config.toml
attn_scale = 0.125
decay_shape = "linear"
train_tokens = 195700000
MLP neurons of a small language model. Each row is named by its layer, matrix (gate and up: input weights) and neuron, and shows model dimensions 32-223. Each number is 128 + 24 x the weight over its row's rms, rounded and kept within 0 to 255. Numbers have three digits each. A neuron's up and down rows have the sign that makes its largest values positive.
Before each neuron's rows, "fires after" lists the tokens most often just before its 100 highest values on Wikipedia text that the model never trained on.

fires after: "-", "|"
L7.gate434:157154186140160151154101131100178102135144130104123081139152158157104161124086086136129177110135089117132137121157135131140131122131089118124137081136129143140151122120101077143084126117116126145137151108127098148139151111098130139102124121118128109142109130140156118141133144164138143140147165105127095109146148101110140117121112093112131111127149115106101126133128135110084136108169104135147096145134126111076151168143115132100140096126140185126140067122109147162159095134125120110141090117144114119127125119196096088133116132120114159158127107172111122109122146154092115104
L7.up434:113132092151140140138105150148132117116131098143097142169151116137153110110128144154134103124151097114152109163124134117116096125137131174171118138096088140148157121103135142121063115126144115107122144083107109160137140112173117118155147111172098130174108117107101119154110138113150161199109131131128115150123090137136126124121126102123121163142079107120095146123110155093175175114127122132128143126142141117181113145074144119148160136115123154127108115148084140103161127092106092100100163143143114117092075119108148157130149146146123132172118100127098152129165152134131103167

fires after: "–", " |", "6"
L10.gate174:104175125103103109115095190120095119114122149069181125140108160125126149132169137153174141118122152115124136150147116130166130118118138080131134109118134127122115149109096121076118138168115103132111135096073134108145145142121103130143117111129118095121062056108142148162100113093099146187145132142128136159171128166118115156153109124128159160163152138152162054127129151136131103143106095138081142144123129160163099144130126121134101148167116086136093135133121137143114147140134113137093128130117172097084092128096149153135135142115130133198115085142094145130137135146136128112
L10.up174:140123109093124126170136147147124128107109118109108171140151138042157104138077120154136115158113091118073104143110140135145114152150132120135131158115138116078115140121145111122113097086111125074152109148146126160134144139101128114110166129162139131112105072085131158137128140087135146132175124123106168151141152129136154145127136095121100100161143116125120120110121163158142134164121141130119143126104069146081083142132133122130094077109120121135103119106110106147119142176117137151128150134122136124118127131103163090132115118150126120098092095119146126153118104173154120128

fires after: "–", " age", " at"
L8.gate89:154202136120116131108166160101142142144143168131132158141128122147082099116109130119118121122113123132155165133114119167090078139129106099072162129109145124107128112125151133096130115146138156158146137101097189126113138123099147101098182114140117133111161106076127149133118132127150106168130120129116115150133125092134083127149148115137156125107138144154142142123097168145140089169112096146133137125087149123111084153146105149134091093097176137098156146113151180124111125163153121083112127158156140110122084104109113169105162136151137093146154131126125092134097115153115123130
L8.up89:096193152102155113114114116117123086150142149125086152183121127135116089143121170124140123122113123128126144136116140175135115130136087108088143168106143127154125120112094110130110110163121138121061119157118174131104140144113178112136145156151171094127169137139138128162102102163111154140115122164102130122128130125153102137072153116108138131134127133144093106121161106092151130170154133146115160069150173148105114123132132127179123113111188136126093138110123096111138144128122111106146135154134103143101129088114103134105136103115135124112135138130116153131140131156166138140

fires after: "19", "–", "-"
L4.gate550:156118144158105084098157124123125087139166125123112144147150114111106134128151078112126131143117116167115145167109117154129115119169071166132094130105141133158122113133150137171149083124099114155112134125107117156067142126140121117089177110159113173178118118064111133131114127134124123156144129147125116129133148114156134114083167158149100141090103119117145145114113139113133156097169074114129110164122178127101074161114106116142113157088134106120115123116103142145118124158142100124136121117091163132138141135152154121141081147097146109072103136127118097119129123140095152117
L4.up550:102134131121154108122146143144152095093121154149148114106095080175164179151142098159131142090141123133154108145136171094140099093133106138155117103097150146142144104126149083112161077112132131080142114160121146138157145100109113132131167137119118081121101172133147082120108139131159090160125148139108099162109179130095132109117181117133142169145165165109139114132111141137116131121143164154151128115159176134128144147127069163108109152137096147132120158129150157084085125145079127130109110125155129133143168137135148168133089162121139102128130137148130153123117078135166135091

fires after: " of", "–", " –", " No", " pm"
L8.gate666:134213124127147144124138152163133104143125151088165107155119140110156094174131104153118119140141126116126119146125135122143108142121092101080151092144131096108136055124158102133109100168125129083140151107133133120150146109160159131101128122145094108109109126126098134125163100066153122091117096108120123107144135135111105163171116126122085127142147132138077138102140109143122118152106145115157123125116151109135107121142158170146101121141186093104127151133109157112150138134115097096102122077134121160147106153122116130148126138113111119115076164099155111111097189114142137092
L8.up666:139134176135103190126093094149153100141109123138095103129137137138119166103112119117149094139140157088127151144120082120105084117108149115102155158105143152145149094149129114145119138169144132096130150100112109127149112083118125130135122128154152129134142099123111133176138163109145127124147161086083118145127153170091125141133094122141158118095065154117141100170169144167135128120117130190127151113134127156158064159141109191109108114167195127143092173117147132164111139160143089158157125106136122123119109120123161146143115105144141138113145143143115149123103124146100097125

fires after: "-", " E", ",", ".", "m", " e"
L8.gate466:099135163117130124120088132150175188078159162086111128100123142094116150108138104108143137150143126149138106087106117149148147105115122136101098158132123152152136111115179110124149122169114113128169116132146103126106155121123096114150148103170110158133083122122098143130112162144101150116129124121140153139131127132136177126171148142167144090101099120114118123170101133162127132165135088139108134107113114158155126136141102095142138123169109136126145143107119098127157127129088136107176088129122154135166136091133111132096117163123167101150079154138118148121119096151142115160
L8.up466:114148142156102132139119132110169143145112132106131162112133112084135098099114090173078133180110109141142095126120131129135151120159145141112121116155134106126119105129126083144131159143132123108143136149112090135137171108120104137115107169170120138103084118154112130129092139121114146186149123151148101126191114111088107087127156102135115087093101164131148131178123108146132150139166143114119136170145096158142129134139123082107110166161162174114136103161138142134121065136128115085175117124140159089157102133117085148113138162111121110151097170134134108139101085122122134124

fires after: " in", ",", " for", " by", " to", " with"
L7.gate575:138105094113074157142130145150141108118124117150164146133111182131160087090112121122126116119143131143148187159107133101132122156108145146174162109097108161121156124081110152116101096130127119127096125155147102150110203089144142124102134102116108149101114128142158128143134124136092172162104158097117145107141135111100139107110131108091170154093124103177140125136102131124123141120134128092156106144101109130109102156169105098112077135101117124100127129131151158142147118112116105121133171183095137127107148121127115133126119120159134124121111162117129090136143118147161175133
L7.up575:107104087129118208127120095136139134124136079132090088138138113105139129092105116150105098120108135086153138141157105110136133141105103160112127156103141165105094160073121130123129134137123129078103137134121087143127146106119097094097141129128153137140143099098150173107098168114142135100123151123134091097165133165143108089089118130122157110126158105166127129107155153117116176119182101135155129104173161107144149133129117140118144124126164110127135141111160160119157145139117100120148106085126126155103161085102117132135164161133143151173133101146160104136092101175141120110

fires after: "|", "-"
L9.gate180:092164176147152121131075155129139119088172123111129125117132156062125156131153132147153132135140110100162129150150138127119144134094120120134143061112124132114137146138148150148108075108072133131127170123106142111108127124133159147110142080142122126125097092140103110139138177107108130144135086101124140114141112177134143145120131131157136126141090158155122143169145173125118096087142101142105146120165139117141132106127121142165095141102113138111129125134091162094102186122116107125117123123143137120114115155100107147131140082131190103158142145144093111171125145151115113118
L9.up180:166116182163088132141112120134115122138080096164106106179123147115167154160111142142120111112121137117130125166145148126104158122117080113161133140106115138130107123172099126148156108116119133108121174103128102088142152142087103135146135153084112159146085145144117129086084115123154102131117085144081155115120109132114075101126150093137125172150083117132139155117158118126182127088140136152163125099128134113156119121124125098132145145133113112124154135104127161138102154126132079171161125084125140087137102150079118121115105129159152154141103057137123114142098108136150107112

fires after: "|", " adj", " ne", "un", " \""
L3.gate579:162150096140119152133093181075131149154074151124134090101097110145100128101131086159089113110113140114116118146136113132151083133131126184084113112105148137075135102108122091133091113137148117099126129121130105157102125136129113170132112092119134141098149126127154134185122109116135127114127112149141070150130111197184105059134155122131161151057122067085098127136155089117180071138122131149135146105172133141124121158110116139156154149122146134107150135163103126121144136139098144129110093117103100103081140151130131089127144148128142108129115113129140123099120148124121139094
L3.up579:159139114091176158140104161153117120156150099135133092144115149108117162105165126153071072102115136143160149127105099125149162153128124114150147149108161183091127080116088087147144132113114120111131144129164072148128117175175119103129120105118149145160131162134124141110114101130122133137143123200132041137143123111160118140121150084135153171129091094139107125135147119139127095153080104106129111124145117128115131130117141103084150112090132133121165140131159093147151131088125095153115109159153119103138163123099152106071117125085138172159093106118136136119133142116131139120

fires after: " |", ",", " (", "|", " /"
L9.gate512:162131074090121164160143133122141161134097134152184155138098087143131115137142141123163119142144110146148132100134138107151123186123147092133085113140150131110099142087175163099154074162132110116160141094145147116138171135135158112148099133158104146108101155117115142101106136129132106131120099120132114126134157135138171130134112103120116120142152114148115136139120152122118144137085065133070118115110107124098095142095128096162127107122124094116146121103080107118105143122159118155118174139138148092153148119136089106152156133116151115117149117107143120151146140109137113144
L9.up512:119103156137138116147106145151121155152130136090134129123105136164164061124138140074133113123164100137134121087135109135138125137116107155153089121158125146119128139156078112141163084117128056070160103112118105100156143153104113178100131127132117121094083117141154137110146101156099126141133139096123087164080120089179129114178123159164142128133124114093108138171168109119139160191105123141172101130120145143154158120094116153147175114115115112073128151144119116123119103131141144142124105127138100165102137132146111166105136120106133098105120121136140129144117159144156146135

fires after: "-", " was", " |", " 2"
L10.gate568:146128106143116108132125112104114166143146080118126103101144145139156148153179141114138166115122151121171123091160182121164146146132110157111100132113122095141116081153106140134128099161147117152162119164145110154134149150160134129117151131127071137098124156119127162126136152112092110118134115140138106119146159106149127133188116144162103119119092152172118113161145132104108141122137132126092111083138140140100122110122101136152107060131104107114100135134164127131143148128098135140097105118098145107124124138136122126108153110135095108166137104125129165166192150122106115133
L10.up568:103127131140133151113127111124118095178112118127145164122134122137112176148134093129121143089119152174158095131162144126094129136147106162135118137122116140070141175151128149155141136143133098189126116142147158134165128161095159095158114102147108064150111121170141119155125148100126151124155140141148105107151130120145108120111153126143139120121120162107102106089160095113139078136131137168127140110148102089095123111136121138140138102145086079115127119106155120122120162144118116103153145139132164152116118170080168143071149110151171132144148158136069135101159113096092125145

fires after: "'", " .", "And", "J", " j"
L4.gate169:118140158174145100153138120128095116167131119096145165114137078090125157134165139105071092179100156102090124134117130090151116093145127120118114122136171122125110111096131135059135162130124123113172139125140113139129171155112108109144125101131101131082118148142127133143106099143097130096117147151141125190113128172150153118140123081132141121118103118157107047130100123146113122143087109149120150111108136070128105127157115106084109148169103123080143156160142129138156129124136094141136119128098109125097127125169143106131121081102164148157132135146133121098072105126136126116
L4.up169:124142171139085122113116131101122106148099118109169135111154078110135148126159130092100102167140124101094090137113178114151102088134149158116111120144135143132104132121139142093156093136156136119111128129168096145129190132119083119125116112132117128122088173152113150128091056117122128100109107150143093158120131162116159123135166087142130192133094125138126090090094116156106132189092100144117129138076171089109115135144122132116128136148126112151131136155122097124172132080159063138101134173121133115119122097156105135103142092082147162106137157147100121130093095105122140139

fires after: " =", ")", " at", " (", " is", " |"
L8.gate613:147192167114142136123138173123160147157130188133091134150148137127139128141144112088136110102160121149124079100122139119055155147153110136109136097095138153116150151154094113132147152130157099147103145133109151149120108161116144128117151134107090127103144135118119131170128162110152118142113113096121117093144117124106135176082151111155151141085126172155157092157122134115129177113126107127128129131110120099110121158143101129083142146137146102098131159111108144068149104160120138069107109132117085111096082101148099115141170186121151128116134160137125161159091179118132112150
L8.up613:185140136133132138120122115113139134100145145107100083141165109108124157183137129116133119087125117131132124140144100107101139136156153154093118130132109107123162128147132127136146123136121118160142102100108147132122157143102120145153100155108142119123166113086075146102119116131095138108158116173150181131150126151149132130094142103116105127139152130159137130128159141112108106141101113084146112135114126107116104191134156143112133121098191148155143152177097145099131147150140139091101123151117097107131080098144149165138136162105112082110094157116101125137111089113135134167

fires after: " |", ")", " of", ":", " ."
L10.gate161:118164134126154115129124166104133117110114130100078109124126076153147145153130137162120145135133134124154164097157099090117139111110129126086149102135165152127115096123146123108094159137102165119155143159140136116159113124137123145088099052121102137110160155111095088119117120128163099105056147139150094146136108119148125136150174114158103133103138129137103176091107139188114121093094103091105131120111149103141109096139119082129103100137152162128154133138168129128133128128134101112112110147145089098113174084087129152128143127114146087127164174162116144125167129100084104131
L10.up161:156056134089135120136159137100127200111133143143178123116140113134119168136173131129153137137110147094128101151135120117102103108128107087128158188153145088138128118156119150133132142159083129158140141099082115137123132123099145128095129116093162110092167106108096142127111148070114119149117120145117136124140154119171119110169105071103151094131106126137118164108131065132097140124071133140085152102103134156120124146160166148124172112149139109145137132138106119138103121097121091090114096092115196128127144134108135115151114151145096130132074156142116114170128120119151103119

fires after: ".", "uc"
L3.gate138:120123124108113140133069096125148124132119116126106140153106157143110118140130104083100116179074138140117122077170103112115125127155117144124130172150164117111138126132104138145125110131169130124128154134142113147136076129122200144098132094112120195135120127122100168119141159171142100167131111108121120133206130136108184115092106117149153129115096106143129108111128095159113138140117155133115176102141115154117121143139114132156115114150133110108145108112113145142136096128128163096128146096102132146112133097093097138123096149144101122135161127138143158152130108110138145201
L3.up138:126098136147122201128127122130137140144132158123156101141158115152171119154127136145142136117151153116109145080141142129139139153114105149109120145146131185101119079141119124116116114107094070134167092153143097098104097106175181102149123142113126112147167168105086108152163158133158090153147124144144106122144135110122127166145099113130095140145112130110157122144129110146137141118129136159123120168137152182100150092115122136152112135130140138122133132142120159133124103152101144114124165138100112115140171093130097093171089119124100158112116118128163122162152155134120172094